MLP neurons of a small language model. Each row is named by its layer, matrix (down: output weights) and neuron, and shows model dimensions 448-575. Each number is 128 + 24 x the weight over its row's rms, rounded and kept within 0 to 255.
After each neuron's rows, "fires before" lists the tokens most often just after its 100 highest values on Wikipedia text that the model never trained on. A number after a token or word is its count.

L2.down503 [164 192 190 116  92  63 129 126 173 168 129  83 145 149 130  84 168  89 161 110 153 134 160 134 169 153 123  84 119 123 159 142 181 126 145 153 118 173 128 115 117 136  95 138 138 104 120 139 119 163 138 140  99 191 113  91 112 112 125 160 126 136 131 108 170 136 105 127 146 134 137 119 122 165 164 137 143 121 145 105 171 125 146 140 111  88 117 110 121 147 118 149  97 143 147 135 165 109 120 180 120 157 111 140 150 100 122 113 137 126 155 108  90 156 161 124 116 119 125  86 111 116  80 133 110 151 145 122]
fires before: "1" 75, "2" 16

L2.down1387 [126 122 105 150 158 133 119 114 120 116  87 119 148 178 108 112  94 171 171 171 158 136 150 107 136  80 157  94 108 139 114 150 144 155 130 131  71 149 143 152 106 145 134  83 129 144 130 136 126 102 116 144 132 184 167 103 118 155 147 150 122 116  71 161 114 159 126 128 116 126 147 128 147  82 153  93 117 127  91  49 154 124 124 134 106 155 147 103 112  93 113 108  92 139 131 169 131  67 103 119 143 124 151 178 131 148 132  96 182 120 161 114 166 121 160 125 108 139  77 112 162 115 167 127 190 123 140 157]
fires before: "9" 68, "8" 10

L2.down481 [157 111 107 138 118 149 174 111 118 119 129 120 109 142 151 131 102 122  98 139 128 119 164 115 134 112 152 114 150 152 114 165 161 111 122 120 133 114 157 104 145 114 113  58 109  99 145 128 109 113 131 108  88 140 121 188 136 120  98 120  99 132 142  89  92 112 122 125 117 141 124 160 138 153 124 132 132 133 109 131 113 124 139 137 144 148 131 147  73 115 125 136 161 102 111 125 129 140 135 118 112 118 120 142 145 123 103 129 155  98 131 158 140 154  98 101 124 123  95 109 152 114 136 134 167 133 146 141]
fires before: "0" 36, "9" 29, "1" 14, " |" 7

L2.down1154 [138 119 128 119 151 152 173  95  94 134 141 127 157 167 121  64 136 139 123 133 111 113 127 105 140 160 134  93 161 116 112 161 140 109 123 159 132 135 113 138  97 131 130 134  93 145 105 170 101 119 163 147 116 126  97 101 172 156 172  91 171 123 153 119 139 150 115 119 124 120 119  68 131  95 134 113 125 115 132 106 103 148 121 111  88 113 151 187  98 108  67 170 153 108 159 113 127 109 110  88 140 111 114 114 103 163 114 109 145  99  94 151 158 128 117 113 154 144 107 105 139 124 135 163 148 111  65 133]
fires before: "1" 24, "8" 18, "9" 10, "5" 6, "3" 4, " be" 4

L2.down1528 [129 100 107 152 141 132 141 117 117 145 142  97 154 118 120 116 101 129 125 157  80 112 132 136 167 111 135 116 113 129 128  99 150 128 141 121 144 138 119 111  84 107 158 128 141 115 150 166 136 131 109 160 147 135 116 129 132 129 125 130 138 142 116  80 118 124 143 130 102 150 149 111 103 129 147 103 157 142  93 144 147 145  78 146 127 116 149 143 109 116 105 122 158  81 130 128 112 113  96 167 140 120 120 135 132 143 105 108 170 106  85 154 104 149 165 140 124 155 134 107 174 120 125 136 159 123 107 125]
fires before: "9" 26, "1" 16, "8" 11, "2" 6, " " 5

L2.down2841 [107 114 122 170 125 132  91  97 130 143 161  94 127 132 153 111 135 128 133  84 116 151 138 135 151 159  88  98 124 152  96 162  55 129 108 125 122 139 155 122  66 138  97 129 138 152 119  99 108 145 142 120 139 115 101 112 114 145 131 144 146 139 179 110 152 112  82 132 158 123  74 118 119 132 102 131 110 135 137 115 148 144 155 122 129 135 135 132 173 118 188 133  89  84  86 148 115 142 144 112 124 164 143 109 143  86 113 140 142 138 107  88 142  86 139 146 101 117 157  92 115 147 150 141 103 163 150 107]
fires before: " " 44, " —;" 5, "'" 4

L2.down2210 [124 107 104 122 143 139  91 132  73 112 151  87 122 151 120 110 129 134 134 126 121 141 155 138 126 133 124 135 137 122 105  99 137 131 119 151 131 107 116 124 122  78 170 156  89 140 204 141 134 149 141 145 122 149 124 112 165 111 180 139 129 187 134 138 107 127 113 156 143 139 126 130 103 133 111 119 121 143 123 106 103 190 106 125 147  72 172 142 119 158 102 133 124 121 166 158 126 103  97  84 107 131 132 146 133 153 135 111 177 143 140 116 125 110 152 114 121 186 179 155 149 166 132 110 136  95 115 129]
fires before: "1" 31, "0" 12, "2" 11, "9" 7, "8" 6

L2.down425 [111 192 118 129 116  79 126 126 129  94 152 123 138 147 108  87 131 112 145 106  98 121 129 130 165 105 118  99 170 112 118  73 123 172 163 101 126 143 108 161 102 127 117 164 106 132 110 126  88 142 128 116  97 142 147 149 162 154 105 130 142 195 131 111 108 132 146 153  82 103 107 166 122 167 125 113 137 158 117 131 172 111 127 117  95 105  95 148 168 113  77 162 123 143 125 114 118 142 117 160 130 150  91 151 136 132 137 116 148  92 105  91  77 113 161 112 118 127 132 159 141  82 131 135  96 125 125 124]
fires before: "1" 33, "2" 20, "9" 4, "3" 4

L2.down1418 [139 125 161 109 149  89 129 132 125 146 131 144 142 116 172 138 129  95 141 148  85 127 198 124  86 137 171 111 121 145 144 154 108  81 126  85 115 154 114 109 109 127 163 141 123 143  89  98  99 122 168 145  85 111 136 106 129 141  95 113 168 114 132 115 159 139 105 144 123 131 126 164 168 137 134 129 138 162 102 116 140 139 118 150 148 145 121 136 135 135  88 153 124 123 136 152 142 123 141 149 106 155 126 131 171 108  89 145 139 129 121 100 142 124 147  96 112  96 127 129 162 129 143  97  98  95 114 167]
fires before: " /" 22, "1" 18, "0" 14, "6" 13, "4" 9

L2.down259 [153 109 142 105 105  85 126 101 116 170  95 113 137 123 136  96 157  96 122 141 147 116 144 146 104 102 111  94 111 158 121 160  96 122 129 136  87 186 162 127  74 126 120 114 192 125 106 100 117 104 120 133 124 102 126  92 159 150 114 150 163 125 129 110 144 109  93 139  93 133 121 145 132 126 114 142 130 141 152 151 108 124 127 112 139 114 109 133 153 117 158 125 144  94 123 116 161 133 162 126 118 115 129 144 159 120 116 168 132 134 123 160 150 134 156 117  96 108 169 152 184 142 144 122 119 113 110  98]
fires before: "1" 41, "0" 24, " " 6